config.yaml
n_layer: 12
norm: "layernorm"
bias: "all"
init: "uniform"
init_std_o: 0.0
beta1: 0.95
decay_shape: "linear"
MLP neurons of a small language model. Each row is named by its layer, matrix (gate and up: input weights) and neuron, and shows model dimensions 16-111. Each number is 128 + 24 x the weight over its row's rms, rounded and kept within 0 to 255. Numbers have three digits each. A neuron's up and down rows have the sign that makes its largest values positive.
A block is one neuron, or neurons of one layer that tend to fire together. After each block is what it responds to, as a language model described it from the Wikipedia text at the highest values.

L6.gate64:128119123161129125138102107125137126135132084153160132175137107122097113151121118104095132147156125091113105153147145124108126131106118098083110157128117139110147128131187111179148098091138131118102147110141159135114158123082116127125159130163122127144148105124121084149083152109136107151
L6.up64:097152106132111145102147131151160158163109136102117138127146124155119145093137200087108124166188133122112135116093155106192094141149104128153138131136054123106133138175110143115108098101115114119094134152095103142143165133101139118094102152102137107140141106161160137143109087166124150118
L6.gate260:101126121159124178133081121169160129114111136157111133136107120157101133130075168077159116137152139136119119101149158121116128127112130152099147108151139159175121135083132110132115131161115145105145179119086124172170136123138114105136100160089165138128159176098149185089124119131116133140
L6.up260:135137127100151112137100132121123100132152128131117151170179147171115172110103142095115100100129128122146097107135118129136127150127157101112106138107099139132111125171141110133140097095126137172091106162165149159130147118130127136112129106111150114120116189137152126145116130143091107138
L6.gate333:154097126167084114095108130129100125126089154098125119145118086133116138121102150144128146109144131129109140144139128086047148150118110167131110111139117076123144131153168121141134130183132132072120094054122154154113143154071135133112086143103131143168109157102123140118135140154133119152
L6.up333:155141129122093116126110132131163081151120130140133126102109081074162131133107084146165112152108130152162136116115120112148143115099137135134129163148098129097092118153077153160130114143120100171136095146148150096152157124152128098099146142118148121131157121114127123109090134121122167116
L6.gate374:166160113149130131079130120154132122120101156086084112095121143145119160096127125147125113151144162154099117074147129139137166122123143165072156167145133097140134125124162148109111150175159125126100151157107142115114178121124123094109168114073121083173083128139116137159165094121124132108
L6.up374:137119142184163097132080113151130141106121116126134143116104144077128123096131134169122144155135120143145084180119157151108163130110096105148210089163093094119104139105146127117092128129086142140127145104157107161128131121127119114139083128148104118149116141133165105122135138141171082128
Description: Article boundary break

L9.gate3:135152143079097132118114145097112093150156101101110106099105148108158163116111107125128099169119131142155116129061124153115133127143103158128099126164116100117124136118118134105148125121142093114101106136142104147101090131106142118155111117153117144137079092134139087139163114103088128154
L9.up3:123152096128098096073131115102105091141137108115160126140149121145124131150145185084126105148113104138147119106152118160132106130063142150111140090126148095145138097121118123117140152148158116121158125082061092161155164150110117141119088178085136166083137106127162110121111104162127148129
L9.gate162:107152144116126151109126112110130182132119094157152146134136179101123126160107127128158134103103118187129130132120104131158151142139114133099167111144139151124140136170145109141150121157119162132131156114137105174108130086094092128149161141091095152108118118141131107155120106152078133135
L9.up162:155134160147155119122119154133109112103122190114127087163085091117132140150115130106040092121135145097127125099117121151103081100159157140117085154099138081138157109111151157118109128118144098151137131132112145140120177119126123116088085136108156127138077141117105150120160127124109121142
L9.gate182:137169129124141148120117121144092106098148133166146170121118158104155124147133114143156161126100170129114101123160141157128122098123095117112149107129198101125083098167143130124128110136118175100125099114132133120120141125106107117190148086097137129119143141158141148128185185110110129104
L9.up182:126150091097135139114051146131110115160126137108165112117125115103151124150122138158087138130083138158139082127110116134137112149168099153114150103162124137139179137138138112120106116161133153142073112131129134158159145122139125139111145155139104153093139169147141129108122177120148159143
L9.gate322:120157123110123122135175100126104159127105125105146101127151095131091143140135119160129144116126164145142096098102147120120116134128116126151106127137080148149130168156134127164163148174156106139158109170125143130103110153127184135089098096145128102089096138135127118114122100110142139165
L9.up322:144080137147086132106130166126107126126149099135112168145115103141132142092149101109106142146101138110119113144155122119139134136064123129123129142086141101136151073111115163133128103136110089088168113150152112144116151167104108147138107111105122186148106145141100081159136134107151117116
L9.gate375:125137161097110171114139126086183152102160169193142127107152073117167149178165114107190106112109125089106122111147120092103094123084086123114110083150134129151118140115178118078118154115115157114119100131097110149104126151131144152133143076098134140098133152113149136161117140127112106126
L9.up375:138134130135097097135124211125143144064149142172108132115088131120126122139115138089127111115147107111133092124114138144142122151124106159125095093158146102105121127106145142104136094153145077129133138174137117094114131157135168115119120149074174150116122179111179111124146160147143146130
L9.gate396:133219102115156125118147154123106091153104137138131128132149171126130132161126141098151123113137129138155131141101090105111108103112093088131156095137128122134127148146166122093131085149098124129143153124103144124120145157143122176104135114099145139141146090125168100149113128130134150090
L9.up396:104150100116104122140087119149126115135119130133113118128133091105171111110145122129142145150122131157099108102118131119139131124131141154129119139131178133132123131126109165145172121136119122130136115109149089132093113162150078112070087099139104125137121174098131129081138175144179120140
L9.gate506:129144095100129144115107143144132164119124101083126154112109167110119128127123142120119110106107111142144105111134118175127146162125144123118136136138135108133135122107179131141112108109063126156158134127158126115128152096131154090158132112110091142137124146111093116127095123083113122135
L9.up506:149144140143136158107106123128132164123086086103168108095104141132120144129138131080120146091116104143122136101128120155149122131145088131144161124146123136081134146116154054158117079131118135109116156129094083096101137143124135118082128087112143117119109125120113148141099125112130100181
L9.gate597:094141099163116149133110122156084127128129113152121131133153101111151133149109149137134125154119129148148120137119108133151098149153128126082133099106103154133151121113155116118172093115147190124123102171112121132122160145144136126166144132162120119079134119147147142111128144122139115111
L9.up597:159149080133114133115142147137144101112106170108102149068117170130133121122106147138166146130124113115130146163133098106134075150083158140148124131169080119154126100155127143115108140122210115106157116099114133121100121151156104151109136121145101156152112129120093161098111111093115158116
Description: Subject-phrase head awaiting continuation

L3.gate204:141108120133152136148093122140119122111149110114092105124138105110141170156153140099118136147133098147140117145140148127122176067138130143090118130141104130154134126130113141102138151131110140080138158107088151127090076120120125169103106115140132127118137131138088128106108144135143099152
L3.up204:136125130149179122143136150094145101139151113110157136148134152112083140085175171086148133138083163110127131120143123106138114108095120094118073108115108142125127110150157117133141117148157150088131141164128127143147098074117151133128103128161145154105129117131180113119137132123132141105
L3.gate335:090118107169114144122101121114092128093120125118124136105168093143125167160156140111113130173128117168078141142111094130119153083147170154073103071110125131117124151138135121113120156115133151139150120102130124128109139112139120176095135129109103126122128140173092117135107154139143135136
L3.up335:121143090138143150112164121099153152115132123113160122159156153123082108117171150092112113120091136090100109123100094166125132160158143136115161140109128120143179127135117133125080133123158101127127182099133154146147127085123152145091103137106129172152157114099118127127136134152178079127
Description: Word-completing descriptive suffixes

L6.gate40:115101134089129162091104164122152102128124161156123135099116160146141140104132128148125136093132156177113146131104153137147180145133109116100154130163129100127183095133116145161133086151082116108103147100076115136143094099060146148122110109088104172119119132133136139153122148151146162153
L6.up40:154194107141112133099094102108128155168094142134086095123109143145102146150153101202117125154098130150130149104172129116111118131137129116150188127114095088144123178148156134169132115171081133104125127107128124115101104172117150130100130119134091101104119093113151128119111158130119136129
L6.gate272:124120111102090153097146187102155121126113138110125169156100138089167190135146151142124108131089095119155097147126128105127144153089132122123132139109096088122127143159136162122118124162130164138196111091089113137137133181101154142144100108141119165147121101098076125142161153168186149118
L6.up272:107109110070132103111098136163094134108100164170199154166099192115092115160156111112149121165124132124176130160139102128146119122136141062089130094135140093092119157139152143116143131155122117119134099130180112123155141129158096124115135114149121115131109143147141100115073131124136128139
L6.gate443:090139126134107127138129113121135123148149083109146141088160107203123135144127178141080128115098116140116138136120144147093090141149165148107161122096151143146145129149149110088118102137135124104168147125128120168095118096153141109050114089129132147130153133120131134142142118150102136138
L6.up443:154154149135151161113126144134137133154116120100149136145140134144110128124114134151146114137114141136097131113099094131134099096165137149142123142122118142141188138105157151136117111112151127099163162092178134128075066106152160183104110126121156149135161110112130154139152099078148117157
L6.gate684:106139158162142177103134142060112130160121154166133086109147143117147146131133069128162126175135128120115092119160127132135143175126084106144160147158097124152169122122134134141152099210087114099105130109102104113178122091111145104133159101068129145139112100142124106172105090150128165122
L6.up684:146137121154143106130138166125172141155119153080104146113134085122114130124105153139134168133103169144109142165099125138125130131124138095132114087127102136110121137171156151099131126137121091173137100127165101073090119149164155115149143094148071142117082168125127113146122123083135143118
Description: Clause subject pronouns

L9.gate79:132149110145123114180142117147129112136138123175121131099126159120095152100129130124158137116142132136106140184132098120100113108137130125122136094124141139105104082157109142134132145121129173118159141139077131128056125125155121157141163112109168157141136124146146137142150143117090129119
L9.up79:121063094149104116113106152148137076137084128171150125167130140127159109125130155123097139139174134130109147152137146136146152127151132119097121108183102128126141158112116186107147116108135106106115151127127136136080127084144154148136085113105066181134123134139077162115113132143110154130
L9.gate139:133129139141177105098128159111109108155099146156145141117132176121102135183029159108137115152154125139069140119183144061130134118112084187130105110122159118172153098132171117139094130125130120138169187152059112153128136155112151132108143139110150134117112141149124159103123095120126170163
L9.up139:071083094149112136129111190106150152145112159094122117123131167137105148146106121138106128098132153155138119149137100128147139149138140102163147155150174122088139139141154178137119121100155099098124144122081144107152128153099114152133149126140149168099156121124115129100112122108128101105
L9.gate216:132138116176081158150117131171109146151139142117140123095111145123103153123135149142125136087122115123104122121115155127106112142141096142167151095154108138102117124116105158142126156100168123143132130152062143139108121137109165088106137138102120119142111146112157154104153113143144113104
L9.up216:150134111136128120118115113110097145144141166131125131129136151125128126146148150092117153120104106103106127143068102123108131176099146160118112128128146154153117127112129116109105152108107129162126140124132168146149126104119143169131129115118113125119118103124120191096109159079166118132
L9.gate376:119202137162131123112112137107126122151100124107094150119135079140151095134120100167156095174116099130108095125149130090136109103148110101140118070134096120112144095146148159109134161111173143125095084086091145165122132154120114148133135145126110081159148133107128089117109127128117134157
L9.up376:133126139087119147132089125131148138130142145152166125144108103073117157126135109147132124145122112114175137110135130128138134094109105138117099150131111092155168097098151133134136126149110173112094067151117130140152109149135176131134141134153110133131148126109135076133162151118125129091
L9.gate579:140099151144147128101128102159158156121111138145153131113145122171117136158106103143069138120137141160125132113130101110134161117098113135159104125142123121128122139118157108129130144117162125091133093142126122134136151142095089087107143130130155121106090171089146118148090130121164099153
L9.up579:185097118164142101150142116117084116134116132118129132116102125155108099120123139152138155087097082148113114163144175119125109123108137109147127113170094114125144101083123100118151112117133103168085134084121131090105094134077128149094163127104154096126153145127096096121111138132092136164
L9.gate603:075127122167101109093154096113145149148167156141077126083132109123155100127099141157108134128141157122113111158149157113114151145109134149163115108128060179143140133130125144126108138150176089136120097193098170152097125127167137108114144128144114099112147077117114100150135181133134141147
L9.up603:101130146120112145118088080107136140129114138129103121108087069091145121132170095121112152140107169135139160141141100155153167115132154153137127143061130126122141114094109128136140120167129095130092092127123173124093112125129151134115125109097130147142136089132131161174086139095143130097
L9.gate666:123130118117143105148124152105130066144135159134138146096142118155076117115116158180106129148182189135139064141131142108101160127087058157099135114146106113101097132129161149132115095125122123144073126132044177139150154115143149124158103137093139070154102122091111130180121136116142139104
L9.up666:129089106134124146083089108117119141168107108144120125126089162126109112122138127146120135188104120119134095104127112134140143123128128109169130099107099162107155126108134144147119110121137097126170127149102138165099129129109121154133087156125110125185108154133112114128106129150106107148
L9.gate682:140133123155162126135076106129127108136165104135109126114137148112138117094091166122129128150151143133119120147118106100136154095151146153106148078081087139182093144115091190117126144100117081150088134120143138149139130107180103140132094114105118106118119094132146172154105088113137094112
L9.up682:106098104162164115198131126115101130132098128082129169083149160115123122110159141157062149139115136143130124154169139156093117165119125101145135133136156114141104141129129112109096153162092146094106079126147133087131156138113097173135088145134155105128111129138119158160140122128133138140
Description: Structured list/table tokens

L3.gate481:110167160128100133160108138123136151160108107139094148119132108110132102164170121159162131104111100145122131125161079156143138091171092146156100120109135123108139145128112118140140107128128107153152106182106106095043088168110121123143099148139169140125073136100173128106124118104154139090
L3.up481:130171142145147151159090085127137133112113094132102161098150119130132163116157127126122134119092151146132127121132119140133130149134168121118151129150098121133135155147116098097141168102101150117110115092152130116139105116107137130121098126151116116145123114138149138126167143144160132127
L3.gate503:091137115139139139136137096154100117169150118117158129112147168101112177118131100124098119134140109166146119106112151141148152108135133125117102099164128134107117118146124156093165125139130088105155100155142108103165077123067157113093134099147127100174154101119175072162119118146137165115
L3.up503:131089157100105171144099121116114129139134136112134144161132126112116139142124087113136173130097139135135163123123101169135158142123125138137131097154116144120129130119118181140115106117102092074148129138167136084167100150106128152124100182161112124135123121102154094142110132128106142109
Description: Table header pipe

L6.gate36:140127095129087126161123093131164133142123131149125091118117133098127150115140123083120106151179113123108118168103146132133108128138123124099175118106100106110166109129111151153152098146170136104103159161123117146137090144124143108121133132168109132104140090131107093180164137148129147126
L6.up36:141114100177108149129089109127121121162149122144151098125177113135138148112103092098143133149110136144079138162178092141119148112125125124128127138111093117097151097086114200137111120147187157140155163128119106083111119091091158127121107116091140142144109082175131103138162143150149131134
L6.gate232:117171126135142118159133117110123118140142106083127129176130142094101105120150118121093187111134115152093108061127173112139107149129131144135176131111119130143099162121113144120137130123164119122141108174099146185112110114156155092104163122120114096126167125135143142173164132133103157142
L6.up232:107147150149170127126115080137115134100122111137128151155146102100150123137129129136126114156123159133108163124158128157163125163135124139142157167115115172103140093151134112112112199118151154092157113147098121144143112103140148145079095127158172153155133103147185157100116152172154185129
L6.gate340:144152080113128142096085164109133104148138170186153124132085143091119156117118138113175122116138129118118122121115165125148089144151134168117136088153137119130145101126123129129097147127204168122130144143143138104161125105089124148087120098120119143086167087128091150113119104164155145125
L6.up340:101124135123139098154092173141151125120118178131118146122139118123159158126093089118134140110087128146079083124125137174133116077097158148142141104145112131119139131119110167090107142089138139113152131165115131102100126135084112156117127140122147134107125080120135101083100112154148137135
L6.gate419:123148142117136172102095159110155137145102065136079131162151120135100128086137145090162176117148105184136151137099158135114089104083130153079172135104111105150180097158141111145094157123144119151128131117112100117103126113110134109120146140141161176156141144142131126075126145167134134101
L6.up419:135129131108134099142114125100147201162115102113176144134125134142163091155119103081116156079107127098109101149102141146130133150088122130154117192119131145146107115155106155140122137144104134121076137128119134086056075120094114136111132142137125126163138154085092179140148122136173115127
Description: Descriptive attribute lead-ins

L9.gate151:101142135143129145107079126113105131183105122115094122124122089104104100142134126086129135173097136101095144152132148112095087134153083145164156137110156176143172090177134098106145159175148097152125120095139111122112132119111093129123147111115137143152139090133115154093090108118138131172
L9.up151:100146097103104087160120127103118144150084125142139128133136162138124132117150150087125089145109121119154140148166149097147093145096089162138129129109156140128139142141126147149099156145125138112110092148083194116076152100138187131033142107144097090103124130109112165085108095137129175132
L9.gate200:161118120129132120104146131155180148120128142159137157145117123097121106096132132104105094156109130149121141169105132107101122125109146149116098074132131119121169147154148176125160119130152104172071108100138101149106127161123147098154151100135125086133099170182082074113198140122142119143
L9.up200:148121185102132130120160124077137206087134131108139109144142133122106118123129132084103095077169092130152124153126140158122118129133136163131140102093163137139138149132141111099109125148124122097128092121113144104147113138136147094159112151111122122142111130099126122108131141104124092147
L9.gate254:094102063144143132127143131176163081127166104105142108149121140122124115117127158109166149130108131085131185162135116142114098178120095107152094123168133110087132112124141152101121096117113123140127100100145160103137156153108136113143126114109132169107129133167112150129120128124176156141
L9.up254:096107092132148121149107094148105112129136154087115167099137113121107102140138096152120156131092121145140154109176126155096106119143122143142125102128114074140135123125141169137127086141114147132123109070090127164082138123079147108150107148109142166108160155136124125094133141110108115129
L9.gate401:131125086135130129119116119185149153112133100148082140153099165150147118090157099129152111139137123144134081134126165156123104105127091132130105099095123136135143164133145182126113109149155132135154172081087121161109120131152079101169138080109138133140140108102134121141173123148122135177
L9.up401:113125147128177152075135126139154081120106158070161129136164146112140090127166125114151140146116133135101149142124127121122104136137095134089102127130142067135168134149142153128153140103088126138143140125081140093092145154110115170108150103099142145116127135139165107118130121126132131114
L9.gate430:114126145138129104156118148129072129170163165134153119123120140091076114110124077099118130147177090141115156168132127150095131148066145143109127108153133122141130128123130153151155133151101107142160095122138141140097127134113088102110118118146143187134153110164150112139154138118106111117
L9.up430:123097147115169090106142125123126150105157141143172111151146143129133119181159126140109097142105115172124138108150144115115084159095125157121099131148139110150107157100119160157164073156104150137144091127097149156127081138097102139170096160098135135149079118129134142096110126108089113114
L9.gate458:079127128140106108124118128116125088087081128090152110141165140082128112117152178096124094128122130137095138145151137123088124113119079160124109139137123067089148125116143108125123138131096138160147161143128173153136104114095152124104138128118135167095117097158166176114128153125137109149
L9.up458:083101137124114134116126122103165117111099151152139122133127150120115169175130127134132160191110052097105116151164135132125106096150097140152115161140121121110165137099145092123117151130115136140154117131126133153069098132130102161150136055142110101164148114117151128122132121109124124184
L9.gate465:097167091097137106137109131190134139110119112108133149117145207108149103096103123136189107133122130087104122141134096139130091137122105121141136132125167160097132135166122136123131123100146101164102146079173111129100117125154108144152139113121093119120121148131148164123089143148116117164
L9.up465:128167075110088113072121167112151136138118097138093124117144155114131135120140176152153133166167107132160137165097108105126155129136105108178101147109129168166149158134116140179160118104118118135134134113154131122143114159131143117114146117135142177119116068118091124137121138125118106134
L9.gate503:112103126129150173145127096168082114147110090151166162105107127122061120132123168165118083156126119161106171147111106119113124122116125171142074158134149098134078135108140145114109091184115138122126135098087167142157109130133149148079151135103113162097124117091109095116119150132133193093
L9.up503:117123148121117213123135142112141095103095154117102111118137135125114088135188097150162078141116083111116148189164138155129049114150117133148140103112143117120102107143103110170121134136097171191131145124154119136152106117154134128161123122122104138122158148137124121144133148129117121128
Description: Word-initial letter fragments

L3.gate525:129145148150134144116103155156143118120107180125136143129128141125134138137097133115059192136134168110065180142133163082108149127095124153103139143183121118158123112144138137157119207139123142133128117090155163158126138119156104127101108126106135142148141135121153097100101117138143135190
L3.up525:114143099150140115104115136128125102134147125133107105080138148140130148071112109141161160052143122158136128121120188089182136133111109115126139108102119167151097174144140103123157131116101124109129121159187118135139139153099119116125139118155160105099166168175144203132143084090175134108
L3.gate668:106123130148118164096106138142137136153139118136084153094097153113106166112107117120121199145152137132135108130100124100140169133106149146136138138154070142140122115126132106110127154140170094146166095136107074111091150102114122158093147114096127111113121105105097165105099144122128143135
L3.up668:094071140161128109103092149108143128130159145147108151128147107167140144148126138157110152143176113203136139138108101096109174127114164100135141095151142114132128097162142147151140113147079116150131126145121113117129126158135158122119139125154122107116117107144135089152119152079131134137
Description: Table and infobox cells